config.yaml
num_hidden_layers: 15
hidden_size: 320
num_attention_heads: 5
num_key_value_heads: 5
head_dim: 64
intermediate_size: 1920
vocab_size: 8192
hidden_act: "squared_relu"
norm: "layernorm"
norm_place: "pre"
norm_eps: 1e-06
positions: "rope"
rope_theta: 10400.0
rope_fraction: 0.5
qk_norm: false
attn_scale: 0.125
bias: "none"
tie_word_embeddings: false
parallel_block: false
init: "orth"
init_std_qkv: 0.0273
init_std_o: 0.00499
init_std_up: 0.0273
init_std_down: 0.00204
optimizer: "adam_variant"
learning_rate: 0.000686
lr_mult_qkv: 0.7
beta1: 0.9
lr_head: 0.00445
max_grad_norm: 0.5
warmup_steps: 391
schedule: "wsd"
decay_fraction: 0.583
decay_shape: "sqrt"
final_lr_fraction: 0.1
batch_tokens: 65536
max_seq_len: 512
doc_mask: true
train_tokens: 900600000
max_steps: 13743
dataset: "wikipedia_en"
MLP neurons of a small language model. Each row is named by its layer, matrix (up: input weights) and neuron, and shows model dimensions 64-127. Each number is 50 + 12 x the weight over its row's rms, rounded and kept within 0 to 99.
Before each neuron's rows, "fires after" lists the tokens most often just before its 100 highest values on Wikipedia text that the model never trained on. A number after a token or word is its count.

fires after: " the" 61, " The" 4, "The" 4
L6.up1081:48 55 31 69 57 51 56 44 41 65 57 58 55 38 26 54 54 67 46 76 54 57 25 36 43 53 43 47 57 38 53 52 52 42 47 31 53 60 48 85 41 45 69 47 42 49 41 53 43 61 52 46 34 60 50 32 64 29 60 56 68 42 51 66

fires after: "|" 87
L6.up1359:46 54 30 63 48 38 22 35 53 70 74 56 52 61 34 69 48 59 41 65 49 39 64 68 34 36 22 37 64 26 69 58 60 60 63 42 71 43 54 48 34 63 64 54 63 61 66 50 28 61 59 52 47 46 56 52 40 40 44 39 50 66 49 53

fires after: "|" 36, "-" 27, " |" 14, " -" 6, "," 5
L6.up576:55 46 72 55 63 51 55 48 43 68 61 53 57 47 49 38 66 43 61 75 40 56 43 37 43 52 40 56 41 33 52 45 52 46 63 45 32 73 52 57 48 70 32 64 66 22 52 53 45 54 60 65 52 46 47 35 48 46 51 46 40 55 39 46

fires after: " |" 58, " (" 5, " November" 5, "s" 4, ";" 4
L12.up76:41 43 52 48 41 51 56 36 48 58 67 54 51 39 49 54 56 43 65 35 44 42 53 30 30 58 66 30 33 45 35 57 60 44 55 49 48 55 87 51 34 57 31 39 50 58 58 48 61 38 67 59 51 50 58 53 46 35 48 50 65 39 49 45

fires after: " |" 45, "|" 6, " was" 5, " were" 5, ":" 4
L6.up361:46 45 50 51 55 40 51 59 64 42 65 44 48 59 79 53 32 47 73 53 77 55 52 38 38 45 24 48 48 75 27 62 71 67 47 28 51 59 47 57 45 23 50 59 41 49 44 41 67 52 50 46 44 49 46 50 65 64 38 65 52 30 48 20

fires after: " |" 20, " the" 16, " The" 7, "|" 6, ";" 5, "The" 4
L6.up446:50 46 33 55 68 63 28 31 47 53 50 41 37 53 49 46 60 45 65 63 33 61 48 54 62 58 56 37 46 61 73 57 71 66 43 62 61 62 67 36 48 37 39 48 74 78 52 42 23 40 51 33 73 55 62 39 61 25 43 60 40 61 42 55

fires after: " was" 26, " and" 13, " were" 8, " be" 6, "ly" 5, " is" 4
L6.up1121:43 69 58 26 44 58 41 34 40 34 57 50 82 57 58 27 54 72 51 41 60 49 60 20 52 53 31 63 38 44 35 51 53 55 66 45 52 36 58 28 35 57 43 50 60 61 60 54 41 52 70 74 26 76 51 44 35 41 44 41 29 44 41 53

fires after: "\n\n" 69, " cont" 6, "\n" 6, "  " 6
L12.up1218:32 72 49 65 50 72 47 49 63 58 40 36 46 62 62 46 54 41 54 39 36 32 46 47 44 76 55 63 44 30 61 33 54 63 58 44 33 53 56 31 57 50 66 61 36 54 50 45 50 51 43 36 35 54 56 53 45 56 42 37 52 69 50 53

fires after: "," 38, " |" 20, " 2" 5, " 4" 4
L12.up1033:43 37 44 45 40 53 56 57 64 58 62 57 54 66 61 72 42 61 50 66 26 38 60 25 40 47 33 40 47 43 39 54 63 55 53 42 49 55 53 62 40 50 64 57 42 55 38 61 56 55 61 52 53 63 48 39 71 35 56 50 62 42 57 28

fires after: " |" 36, " January" 15, "," 5, "in" 5
L6.up882:59 21 36 65 52 25 36 44 47 57 40 38 56 05 64 57 45 38 27 32 40 63 37 61 62 51 37 37 51 64 40 51 69 48 14 54 50 57 59 57 34 51 62 47 32 58 34 45 47 58 63 43 78 55 37 40 58 41 55 62 58 58 43 47

fires after: "," 32, "." 14, " (" 5, ";" 4, "\n\n" 4
L6.up623:54 42 35 74 54 53 38 41 33 52 61 60 65 57 61 41 35 57 33 77 38 35 46 44 34 55 53 67 50 37 56 50 56 44 45 78 64 63 29 30 50 38 57 47 53 45 37 65 36 53 37 45 51 40 60 37 64 43 51 31 31 42 45 61

fires after: "=" 37, " |" 28, " was" 6, "$" 4
L6.up260:36 49 50 64 43 46 45 51 64 59 59 56 47 29 46 41 44 66 63 48 58 35 69 43 62 27 81 58 51 41 37 62 58 59 66 52 64 50 39 52 40 61 54 59 49 52 46 76 57 61 71 47 62 36 55 48 48 43 94 36 90 46 46 51

fires after: "-" 48, "–" 18, " Preceded" 7, " (" 4
L12.up689:27 58 63 46 52 41 37 44 51 44 37 52 46 58 59 47 49 63 53 50 43 33 58 52 45 44 45 61 37 59 49 53 49 51 39 31 46 59 46 60 40 52 49 52 58 41 51 39 35 49 40 53 72 69 57 62 48 41 61 61 51 22 37 29

fires after: " 2" 30, " 3" 23, " 1" 15, " 4" 9, " 0" 9, " |" 7
L12.up962:54 28 55 44 39 40 76 47 65 52 53 52 54 40 69 48 55 38 64 53 46 38 77 59 39 58 27 45 57 48 58 43 39 46 53 33 53 43 47 49 47 55 49 31 39 41 44 61 70 64 52 48 61 48 51 28 53 26 57 47 71 48 52 57

fires after: " |" 52, " the" 10, "-" 5, " his" 5, " its" 4
L6.up1184:59 53 49 38 48 50 51 34 54 61 40 42 48 41 55 48 50 32 51 65 31 35 32 40 48 63 50 54 62 46 56 43 39 38 35 24 62 15 54 60 63 44 44 36 55 44 58 42 56 87 65 49 39 49 68 38 44 41 70 67 25 53 45 60

fires after: " the" 43, " a" 9
L6.up1279:45 55 61 55 35 53 48 45 45 68 54 53 44 50 33 37 45 66 47 54 49 70 47 54 71 58 38 49 48 58 53 42 36 22 43 16 47 63 53 63 70 41 72 56 49 62 63 30 33 84 50 53 45 60 22 34 56 39 49 64 61 53 45 48

fires after: "\"" 18, "  " 17, "\n" 11, ")" 9, "-" 8, ";" 6
L6.up1889:52 40 57 57 34 57 40 51 63 58 23 69 48 49 56 51 44 51 59 66 48 54 42 75 56 73 58 37 39 64 57 48 58 61 40 25 33 39 29 58 56 30 57 81 54 81 43 27 43 46 56 50 66 36 55 51 43 59 39 38 43 36 42 46

fires after: "=" 63, "." 4
L6.up957:43 65 59 66 53 44 46 55 79 25 51 24 50 72 53 61 35 31 51 60 34 45 49 47 36 47 51 34 36 61 63 56 68 92 57 43 37 41 42 66 51 54 59 61 54 68 57 41 39 31 54 46 54 51 58 48 41 38 38 44 46 37 49 52

fires after: "," 22, " a" 14, "\n\n" 14, " the" 9, " Japanese" 5
L6.up515:45 67 30 55 61 40 38 58 60 76 39 58 50 47 47 63 46 63 55 50 30 37 71 42 55 40 47 58 58 54 52 51 33 35 63 40 56 38 55 68 43 57 51 42 64 48 42 27 21 61 57 57 53 59 50 34 58 47 83 50 44 55 44 38

fires after: "-" 49, "|" 12, " De" 4
L11.up1407:48 33 33 43 54 61 63 61 47 77 48 50 73 47 30 52 62 48 44 36 74 44 73 35 55 60 50 40 53 49 69 50 66 40 56 41 61 42 45 58 54 66 63 62 44 32 47 82 49 55 63 57 43 49 59 41 48 35 65 31 55 63 50 52

fires after: " the" 48, " The" 17, "The" 9
L6.up982:61 25 20 55 50 73 47 38 60 28 63 47 41 50 43 60 35 44 37 60 35 31 33 46 40 45 44 71 33 57 69 53 65 59 61 70 39 55 53 44 40 41 59 39 46 61 53 50 36 47 59 34 40 54 43 54 44 23 61 49 64 55 34 50

fires after: " the" 53, " |" 27, " The" 4, ";" 4
L6.up527:40 51 38 45 53 44 54 49 43 74 55 30 32 29 56 50 32 41 43 57 54 25 43 30 36 48 57 53 57 35 52 43 56 40 47 55 42 56 58 84 68 80 54 60 54 50 65 32 53 60 59 64 66 43 42 52 69 45 52 47 66 57 47 43

fires after: " the" 50, "|" 9, " |" 9, "P" 4, "=" 4
L6.up1286:45 49 36 64 50 49 44 45 40 75 40 53 58 56 43 43 64 53 68 75 44 49 43 61 49 45 55 41 51 47 63 50 59 32 57 61 27 51 33 48 49 41 58 59 75 42 55 56 43 70 40 36 55 38 56 41 46 44 36 47 64 62 39 48

fires after: "-" 75, "ibi" 4
L11.up637:53 62 42 46 54 29 41 41 30 69 67 35 74 71 30 53 50 66 37 63 64 40 87 61 49 58 66 47 54 51 68 43 55 64 45 32 51 40 43 53 58 42 41 54 36 72 51 53 64 63 50 41 36 49 72 53 51 42 58 36 59 41 32 47

fires after: " |" 60, ";" 8, " 0" 6, " 1" 5
L12.up1357:31 39 42 43 52 27 37 48 49 58 63 44 67 72 59 58 75 50 49 56 47 38 36 55 44 34 51 28 47 41 50 45 31 44 58 40 49 55 57 50 52 42 46 42 55 52 47 38 56 48 73 46 54 50 67 37 67 25 38 43 26 27 44 75

fires after: " the" 34, "|" 9, ":" 5, " Main" 4
L11.up868:39 38 43 64 30 66 48 38 44 59 36 35 67 54 48 42 28 58 79 52 41 61 34 51 52 64 57 36 42 44 58 67 37 42 41 47 51 51 45 57 25 46 33 68 75 66 64 31 38 55 59 40 57 49 68 49 55 52 14 54 70 51 39 45

fires after: " in" 36, " In" 9, "-" 5, "In" 4, " the" 4, "get" 4
L6.up1732:55 62 61 68 48 54 76 53 54 51 59 48 70 39 64 52 37 54 36 50 42 39 44 49 41 50 40 52 59 70 35 57 44 52 43 41 45 63 36 37 41 37 48 48 55 59 32 27 48 54 50 39 37 45 67 44 45 33 60 48 59 36 51 41

fires after: " |" 21, " N" 11, " RO" 7, " (" 5, "KO" 4, " A" 4
L6.up604:54 49 59 57 56 52 42 51 49 77 40 44 59 39 49 38 40 45 34 39 32 28 51 73 49 61 57 43 58 22 66 42 35 37 51 55 54 56 46 54 45 57 51 47 58 46 45 41 80 62 65 97 60 53 65 40 56 41 56 47 44 46 35 40

fires after: " the" 30, " a" 12, " The" 9
L6.up210:52 74 25 42 78 43 48 37 49 46 63 29 62 51 38 54 42 73 57 40 36 37 14 28 50 29 56 34 54 63 67 51 49 44 61 47 51 53 37 37 41 59 49 48 47 43 59 62 37 43 62 68 50 57 63 69 54 58 50 47 50 52 49 58

fires after: " the" 68, " The" 21, "The" 9
L6.up816:49 62 50 65 37 73 41 46 43 58 63 54 45 61 48 52 54 51 67 72 32 41 39 29 43 49 38 46 32 43 69 54 56 77 45 60 61 55 53 57 28 31 65 61 49 81 47 45 40 53 44 37 52 66 61 35 45 32 61 39 53 53 46 57

fires after: "," 30, " is" 15, ")" 5, " was" 5
L11.up1449:39 33 57 67 64 69 60 50 45 38 52 61 79 43 58 41 43 82 38 45 44 47 46 58 50 37 30 48 38 67 61 39 55 41 47 45 55 36 38 31 44 48 63 47 61 53 42 59 40 41 40 44 49 45 63 47 45 41 63 33 53 61 49 65

fires after: "," 24, " –" 17, " Japanese" 9
L6.up1140:50 74 40 63 72 35 57 45 49 56 64 58 29 43 56 42 43 54 55 64 31 45 40 69 46 56 51 55 41 47 65 52 42 31 68 61 63 54 60 53 17 72 68 24 55 47 40 64 54 43 53 56 66 48 50 48 46 54 70 28 46 62 38 39

fires after: " in" 21, "," 19, "In" 10, "iti" 5
L6.up1007:34 59 48 52 48 29 48 51 47 54 56 47 72 47 50 41 41 53 43 32 42 53 42 38 54 29 62 49 63 79 46 55 34 47 41 66 46 48 53 58 51 56 36 22 42 55 49 34 34 58 38 36 58 63 43 46 57 57 56 42 35 41 47 42

fires after: " |" 23, " the" 16, "|" 15
L12.up920:40 22 39 74 45 41 60 70 60 65 62 44 70 40 63 44 33 45 51 44 44 42 48 52 40 56 51 47 40 44 70 53 60 48 50 51 47 19 60 54 46 48 46 76 45 55 60 51 30 68 51 58 72 46 53 49 70 46 70 87 70 45 49 39

fires after: " as" 18, " a" 9, " was" 9, " became" 8, " been" 5, " be" 5
L11.up1883:61 51 50 66 34 42 41 49 54 47 42 57 66 72 67 49 58 55 64 30 56 50 48 61 53 55 42 41 51 54 37 52 53 14 49 26 41 50 40 67 42 50 57 45 59 66 63 62 44 66 60 62 54 69 43 39 59 54 42 63 44 59 51 40

fires after: "=" 49, "|" 9
L6.up1207:50 39 32 73 27 37 26 67 58 56 55 63 36 49 33 65 43 45 45 51 43 47 41 64 54 50 60 46 33 59 55 57 70 58 48 50 43 34 52 31 73 52 46 50 51 51 67 47 24 23 57 47 54 53 61 38 41 46 53 59 38 49 45 50

fires after: "=" 34, "." 27
L12.up1487:48 46 55 36 43 46 41 54 60 37 58 46 54 62 83 58 43 33 41 53 38 55 51 65 48 65 40 28 61 52 57 52 62 79 67 85 31 55 51 47 62 68 34 68 35 54 31 69 32 20 63 37 52 50 50 45 59 52 49 71 46 57 47 36

fires after: " (" 21, "19" 17, " W" 5, "16" 5, "18" 5
L12.up565:31 48 33 59 37 59 67 30 62 32 53 72 42 56 72 71 34 54 29 33 44 47 63 47 63 55 52 33 27 50 40 47 31 57 20 62 53 46 67 44 63 53 27 52 42 56 54 24 57 54 63 60 46 67 49 49 50 35 40 37 43 51 58 44

fires after: "|" 29, "-" 23, " 0" 5, "l" 4
L12.up289:51 64 60 60 44 42 41 42 57 43 61 53 53 50 43 56 75 69 55 38 82 51 75 27 25 41 61 49 50 47 79 48 67 62 64 33 59 47 67 62 49 53 33 56 62 62 51 32 51 42 60 51 41 31 46 33 39 42 66 46 44 59 46 34

fires after: " |" 20, "|" 13, " (" 12, " Men" 8, " the" 4, " U" 4
L11.up1777:46 43 56 40 36 39 77 66 49 43 61 52 45 64 50 36 41 33 54 63 49 38 71 64 45 55 50 30 49 24 59 59 33 44 34 46 43 54 57 45 53 39 47 42 58 48 51 72 45 53 73 83 63 53 57 42 30 32 48 42 34 39 44 47

fires after: "|" 34, "-" 26
L12.up1499:50 59 56 42 61 55 48 50 57 39 52 60 34 48 49 38 60 69 40 68 64 51 40 71 40 50 57 50 59 39 36 52 68 41 61 61 34 46 48 59 36 50 48 58 60 34 50 35 31 42 46 33 49 91 42 59 59 35 63 35 38 34 47 44

fires after: "-" 41, " (" 9, " |" 4
L12.up259:41 35 26 70 77 39 60 58 67 46 53 46 66 56 53 48 40 53 41 41 63 49 51 57 52 51 45 29 39 70 49 62 50 53 50 36 50 68 46 37 47 36 51 56 42 65 52 34 50 43 50 56 29 38 49 42 52 45 53 39 42 47 31 39

fires after: " a" 27, " the" 19, " |" 17, " was" 6, " were" 4
L6.up1532:46 61 45 59 66 40 62 50 68 45 74 36 69 63 53 35 54 65 35 20 43 56 54 38 40 22 52 53 53 51 27 47 60 44 65 40 58 47 47 59 38 56 53 50 63 52 62 59 53 45 63 75 56 77 41 45 55 42 74 48 57 25 44 59

fires after: "." 77, "\"" 5
L6.up1425:51 14 35 44 49 39 35 36 64 48 55 35 57 68 49 52 37 31 45 27 40 49 64 61 52 62 49 28 68 36 52 64 43 68 42 50 60 58 43 46 52 54 77 65 30 25 47 56 43 45 58 45 18 47 26 41 67 34 51 61 88 65 43 61

fires after: " |" 46, "|" 10, "," 7
L11.up803:52 40 51 39 45 25 34 73 51 62 85 45 55 66 75 54 64 57 44 53 26 50 80 57 61 38 54 60 38 33 36 56 59 57 57 55 77 46 43 41 38 42 52 75 43 45 48 42 40 61 83 44 61 38 51 47 26 41 35 46 50 47 55 38

fires after: "\n" 39, "\n\n" 16, "|" 7, "19" 5, "_" 4
L6.up1231:34 65 40 64 61 49 34 48 58 50 34 75 49 48 73 46 16 46 65 55 61 46 55 54 56 62 39 23 44 25 48 48 68 43 60 78 55 42 36 54 67 46 62 72 46 55 67 22 36 51 44 57 49 44 57 31 58 42 48 41 36 46 40 43

fires after: " |" 24, " +" 12, ":" 10, " −" 9
L12.up530:46 52 64 66 29 59 62 54 63 49 50 41 51 52 49 54 42 40 41 62 51 38 49 41 43 47 55 40 48 52 43 43 35 51 56 52 44 60 49 45 49 41 56 52 59 19 55 31 53 48 82 74 56 40 36 38 72 52 33 63 50 56 46 30

fires after: "," 15, " was" 11, " is" 11, " and" 8, " also" 5, " are" 5
L11.up455:45 38 42 65 47 43 31 38 27 69 51 59 67 49 34 40 62 64 39 71 44 54 47 41 42 46 46 65 66 51 54 60 32 53 54 70 54 62 37 45 45 34 40 33 50 24 61 55 49 55 56 35 42 54 51 36 34 42 48 51 60 54 44 38

fires after: "|" 47, "\n" 13, " |" 6, "," 6, " the" 5, ";" 4
L6.up796:41 41 44 38 48 44 30 59 58 33 63 47 35 43 59 36 60 51 36 48 51 53 25 61 53 52 43 46 55 32 47 53 58 59 52 38 38 47 44 64 46 49 54 76 45 49 74 48 62 47 44 42 44 49 45 52 55 45 60 46 49 40 36 68

fires after: "–" 27, " |" 15, " 0" 9, " 2" 8, " 1" 7, " 6" 6
L12.up1723:46 40 55 49 56 48 53 80 70 59 43 53 35 52 31 33 54 50 60 40 57 36 38 55 54 40 45 45 55 81 47 57 61 33 45 32 39 47 54 43 43 70 64 73 39 35 38 70 65 49 79 53 40 59 74 59 52 32 56 46 67 18 57 43

fires after: "|" 28, "-" 13, "\n" 9
L6.up1796:51 51 58 50 31 56 45 38 78 33 41 64 39 58 69 35 46 56 56 64 53 38 55 82 68 44 56 50 55 34 47 55 65 64 63 50 60 74 42 56 55 32 47 50 40 44 49 34 30 52 46 43 35 61 63 61 54 34 66 41 35 46 45 53

fires after: "\n\n" 46, "|" 11, " Preceded" 9, " Succeeded" 8, "-" 5, " Binomial" 4
L6.up770:43 51 53 34 30 49 60 56 56 66 56 55 57 46 38 69 32 57 69 63 46 56 50 63 51 65 47 38 70 33 47 55 59 50 47 38 72 40 50 40 59 33 56 42 63 60 59 44 48 53 54 42 36 54 76 35 28 32 49 54 57 55 35 37

fires after: " |" 42, " the" 12, " in" 5, " on" 5, "," 4
L6.up110:56 75 36 74 86 44 56 43 53 59 59 47 58 39 52 66 32 34 72 47 18 48 43 49 50 42 50 60 45 33 50 49 51 49 44 44 49 46 66 54 44 30 62 28 54 41 49 40 47 55 54 37 81 44 71 36 29 43 48 55 51 50 55 36

fires after: " |" 44, ";" 14
L6.up127:49 34 39 43 48 31 62 45 61 34 57 36 36 33 53 55 55 64 52 44 33 30 51 29 62 51 38 69 37 46 38 56 56 41 42 51 54 29 82 55 53 45 60 45 59 63 51 62 72 50 73 39 56 48 45 36 53 46 57 69 54 45 42 66

fires after: "." 56, "\n\n" 11, " In" 5
L6.up754:50 44 48 75 61 35 22 47 48 68 56 46 66 52 63 54 47 63 54 30 46 62 48 50 40 39 49 38 44 39 45 48 35 54 43 52 67 40 43 36 50 38 49 48 37 36 49 49 50 46 58 52 43 47 58 53 66 46 30 43 46 43 46 42

fires after: " 1" 20, " 0" 20, " 2" 11, " |" 5
L6.up1301:47 35 50 49 41 47 53 65 75 38 65 61 55 55 45 40 65 48 45 37 65 41 83 48 53 24 31 45 62 45 47 43 48 40 41 59 47 53 68 44 59 58 30 64 57 62 49 40 79 44 65 67 56 47 58 37 72 59 44 54 36 55 42 74

fires after: "=" 60, " (" 5, "ur" 4, "," 4
L12.up77:66 57 50 53 62 37 43 61 58 65 47 30 37 39 50 68 40 60 28 53 51 46 60 47 55 51 37 52 55 61 61 65 53 76 43 55 55 44 68 27 48 37 60 55 54 48 28 55 21 52 37 20 52 60 53 46 45 46 51 37 33 43 43 45

fires after: "." 29, ":" 11, " 978" 6, "/" 5
L11.up1059:43 78 72 47 47 46 35 52 47 54 44 66 40 49 61 48 55 40 79 40 59 46 85 46 44 50 48 23 37 65 62 48 60 49 73 44 65 41 49 41 69 56 36 59 32 30 38 42 42 38 43 42 55 45 47 37 59 61 59 62 40 61 45 49

fires after: "\n\n" 62, "  " 6, " cont" 4
L12.up469:63 33 49 41 40 61 46 49 62 62 55 40 52 65 52 57 51 44 55 44 49 38 48 60 31 44 65 52 55 42 52 54 30 67 52 55 38 37 41 23 56 59 69 56 19 38 53 63 30 37 36 48 37 50 49 42 48 53 68 35 84 57 36 37

fires after: "\n\n" 87
L6.up1869:39 40 42 46 30 27 35 43 54 55 55 45 58 66 60 60 56 56 42 44 40 46 37 37 49 60 57 65 79 39 43 49 48 45 36 80 43 47 29 49 55 54 43 49 67 58 42 65 58 36 53 41 71 44 50 48 64 42 59 74 22 39 46 44

fires after: "." 17, " the" 14, " a" 11, " The" 10, "\n\n" 10, "=" 5
L6.up733:50 51 43 81 53 42 29 40 61 68 55 18 52 35 53 51 45 55 64 44 51 47 48 49 38 47 37 51 44 66 65 60 47 43 57 46 61 46 33 49 39 59 64 60 40 66 59 50 50 56 55 31 41 47 37 45 60 69 55 45 41 50 39 56

fires after: "–" 53, " |" 20, "|" 5
L6.up1477:36 97 33 56 56 24 34 61 46 40 51 44 68 43 65 41 39 36 51 50 34 48 54 42 72 58 58 51 66 30 58 60 67 30 42 51 48 41 52 47 63 57 36 57 38 56 52 51 68 54 69 62 50 53 46 49 48 22 46 39 38 49 49 42

fires after: "-" 44, "," 4, " Republican" 4, "7" 4
L6.up167:40 54 42 30 51 71 57 37 42 52 59 64 46 48 48 39 62 36 29 58 51 51 44 43 22 55 63 48 38 23 35 59 64 50 73 37 47 45 25 58 20 41 61 67 64 62 56 56 37 57 34 41 57 32 26 46 32 64 60 54 44 50 48 38

fires after: " |" 36, "|" 20, "le" 5, "ta" 4, "elt" 4
L6.up1699:50 59 46 62 65 48 60 19 57 48 77 40 28 53 32 37 47 55 46 59 46 58 40 47 49 58 51 56 57 13 42 48 62 35 60 50 56 60 51 85 35 31 49 29 70 27 47 59 64 51 49 54 60 62 60 41 49 36 52 47 53 65 39 48

fires after: "  " 21, "\n     " 17, "ir" 7, " (" 5, "-" 5, "D" 4
L6.up1004:44 42 60 58 54 45 29 37 41 72 37 60 37 47 49 34 33 52 38 50 54 33 50 45 54 58 39 42 52 61 57 51 56 81 44 45 57 39 56 52 44 38 47 57 45 53 51 42 35 75 57 52 57 50 54 53 50 48 30 43 31 52 46 30

fires after: "|" 37, " |" 28, " Total" 5
L6.up261:45 53 46 44 51 60 46 53 59 67 49 41 40 50 51 54 50 67 30 54 40 55 63 66 30 55 40 37 75 33 55 56 56 35 44 41 61 35 40 54 60 43 48 75 40 71 51 52 38 37 44 53 56 53 38 42 39 15 43 42 40 66 53 30

fires after: " a" 45, " an" 10, " A" 4
L6.up1313:51 60 43 71 22 48 46 53 55 51 56 45 59 42 54 43 40 59 50 43 78 42 51 20 42 51 57 21 67 64 50 52 57 37 57 29 56 28 24 59 53 56 39 53 36 57 48 54 27 54 68 56 42 46 48 38 70 43 48 60 52 44 45 45

fires after: " al" 30, " Al" 15, " el" 12, "Al" 7, "li" 7, "-" 6
L11.up647:38 62 47 64 24 67 59 48 32 65 47 46 67 06 50 51 53 54 45 58 58 42 44 37 55 40 46 44 55 46 56 58 64 45 60 59 51 25 48 51 64 72 58 70 62 49 49 63 52 43 49 56 48 30 67 35 64 45 55 36 46 57 51 43

fires after: " in" 60, " In" 8, " of" 4, "," 4
L6.up803:44 70 59 43 68 38 52 41 68 41 38 47 60 33 49 68 56 51 64 40 51 49 37 41 54 61 57 44 43 69 52 66 37 49 30 50 52 34 52 41 39 46 37 50 66 50 46 32 50 65 48 40 45 32 53 35 59 49 52 47 21 58 53 41

fires after: "  " 46, ")" 12, "|" 6, " Q" 5, " file" 4, " |" 4
L12.up349:54 51 32 61 32 48 70 54 47 47 63 64 58 49 63 59 63 47 58 38 32 38 57 50 45 62 61 62 58 27 45 59 59 50 48 38 67 45 51 60 32 43 49 33 70 60 41 56 55 45 52 72 42 38 60 45 35 58 40 47 27 62 32 50

fires after: " (" 24, "–" 12, "s" 7, "\\" 6, "19" 4, " Hard" 4
L11.up703:56 65 50 52 50 44 51 46 47 28 46 66 57 61 58 60 37 50 40 26 40 31 43 24 60 48 44 50 40 37 41 56 36 53 55 55 44 65 61 32 54 39 48 73 27 51 42 59 56 38 64 54 76 49 65 62 48 49 60 34 51 43 48 58

fires after: " |" 42, ";" 8, " Yu" 7, "." 4, " 1" 4
L12.up1327:45 40 55 58 51 52 75 74 52 81 52 83 33 66 49 46 72 43 46 41 46 53 42 55 34 57 50 43 40 48 44 63 51 44 35 46 61 51 61 70 41 75 43 37 39 42 58 35 60 49 55 59 61 69 56 34 31 31 38 43 64 39 46 49

fires after: "," 55, " the" 8, ";" 4, " on" 4
L6.up1643:36 47 74 59 69 47 59 56 56 61 27 61 45 52 59 56 41 64 52 64 21 36 42 39 66 31 28 55 38 65 46 53 63 61 36 50 73 66 67 42 33 27 54 39 53 48 52 37 36 71 66 46 52 62 47 31 59 48 55 60 39 71 54 48

fires after: "\n" 42, "ig" 10
L6.up1001:53 27 48 28 23 17 34 44 53 47 43 23 41 52 65 61 60 45 44 65 52 65 67 63 49 49 50 55 51 40 36 58 61 60 45 54 52 61 61 46 57 50 45 65 49 53 33 24 47 53 58 52 46 53 39 39 74 63 62 65 28 47 48 52

fires after: " |" 25, "." 22, "–" 19, ";" 6
L12.up1775:48 62 47 70 54 44 43 55 62 66 37 68 55 35 47 53 57 64 50 56 43 28 41 62 45 59 53 48 69 10 36 44 40 54 44 71 54 43 57 55 62 51 56 48 52 46 46 46 55 46 49 46 57 63 74 44 58 16 39 21 59 56 40 48

fires after: " the" 22, "°" 14, ":" 9, "ali" 6, " |" 5
L11.up619:52 29 59 53 30 54 70 19 60 38 74 55 54 46 51 35 55 71 51 46 47 32 39 35 40 85 33 37 51 25 48 53 47 51 48 44 37 44 29 70 51 60 54 38 35 46 48 48 76 46 60 74 48 43 65 29 65 52 62 44 59 58 42 50

fires after: " was" 24, " were" 10, "′" 7, " is" 6, " not" 5, "," 5
L6.up1161:40 46 60 56 53 44 66 50 53 42 49 62 78 36 61 53 55 84 41 24 63 57 68 45 60 40 30 43 42 55 61 50 54 58 52 57 45 78 53 41 79 24 52 51 50 60 54 60 59 48 73 67 48 41 55 56 55 57 63 32 71 49 44 51

fires after: " 2" 17, " 1" 14, " 3" 12, " 4" 5, " /" 5, " 5" 5
L12.up109:45 07 36 36 55 63 48 60 53 55 46 51 60 39 53 53 48 28 50 32 63 45 39 66 50 37 47 51 33 56 64 49 48 46 49 22 51 57 42 89 52 67 45 49 58 26 37 52 54 40 57 33 52 51 34 41 60 25 47 71 59 23 39 47

fires after: "," 25, "|" 11, " in" 10, " is" 5
L6.up728:39 37 41 46 53 45 42 63 46 44 35 40 66 48 57 54 72 65 46 78 37 35 43 23 43 51 61 49 47 64 45 57 44 72 38 46 44 61 63 43 40 67 51 41 58 38 43 35 45 46 55 44 32 57 58 41 39 57 54 58 43 52 47 30

fires after: " |" 30, "|" 19, "." 16, "=" 7, ":" 5
L11.up151:11 55 56 59 41 46 46 41 49 61 60 47 17 57 41 70 52 72 51 66 57 40 64 57 53 58 56 73 52 33 49 52 71 26 57 55 53 56 64 43 54 21 38 36 22 46 54 57 50 43 43 45 53 51 44 58 54 43 55 42 67 34 36 37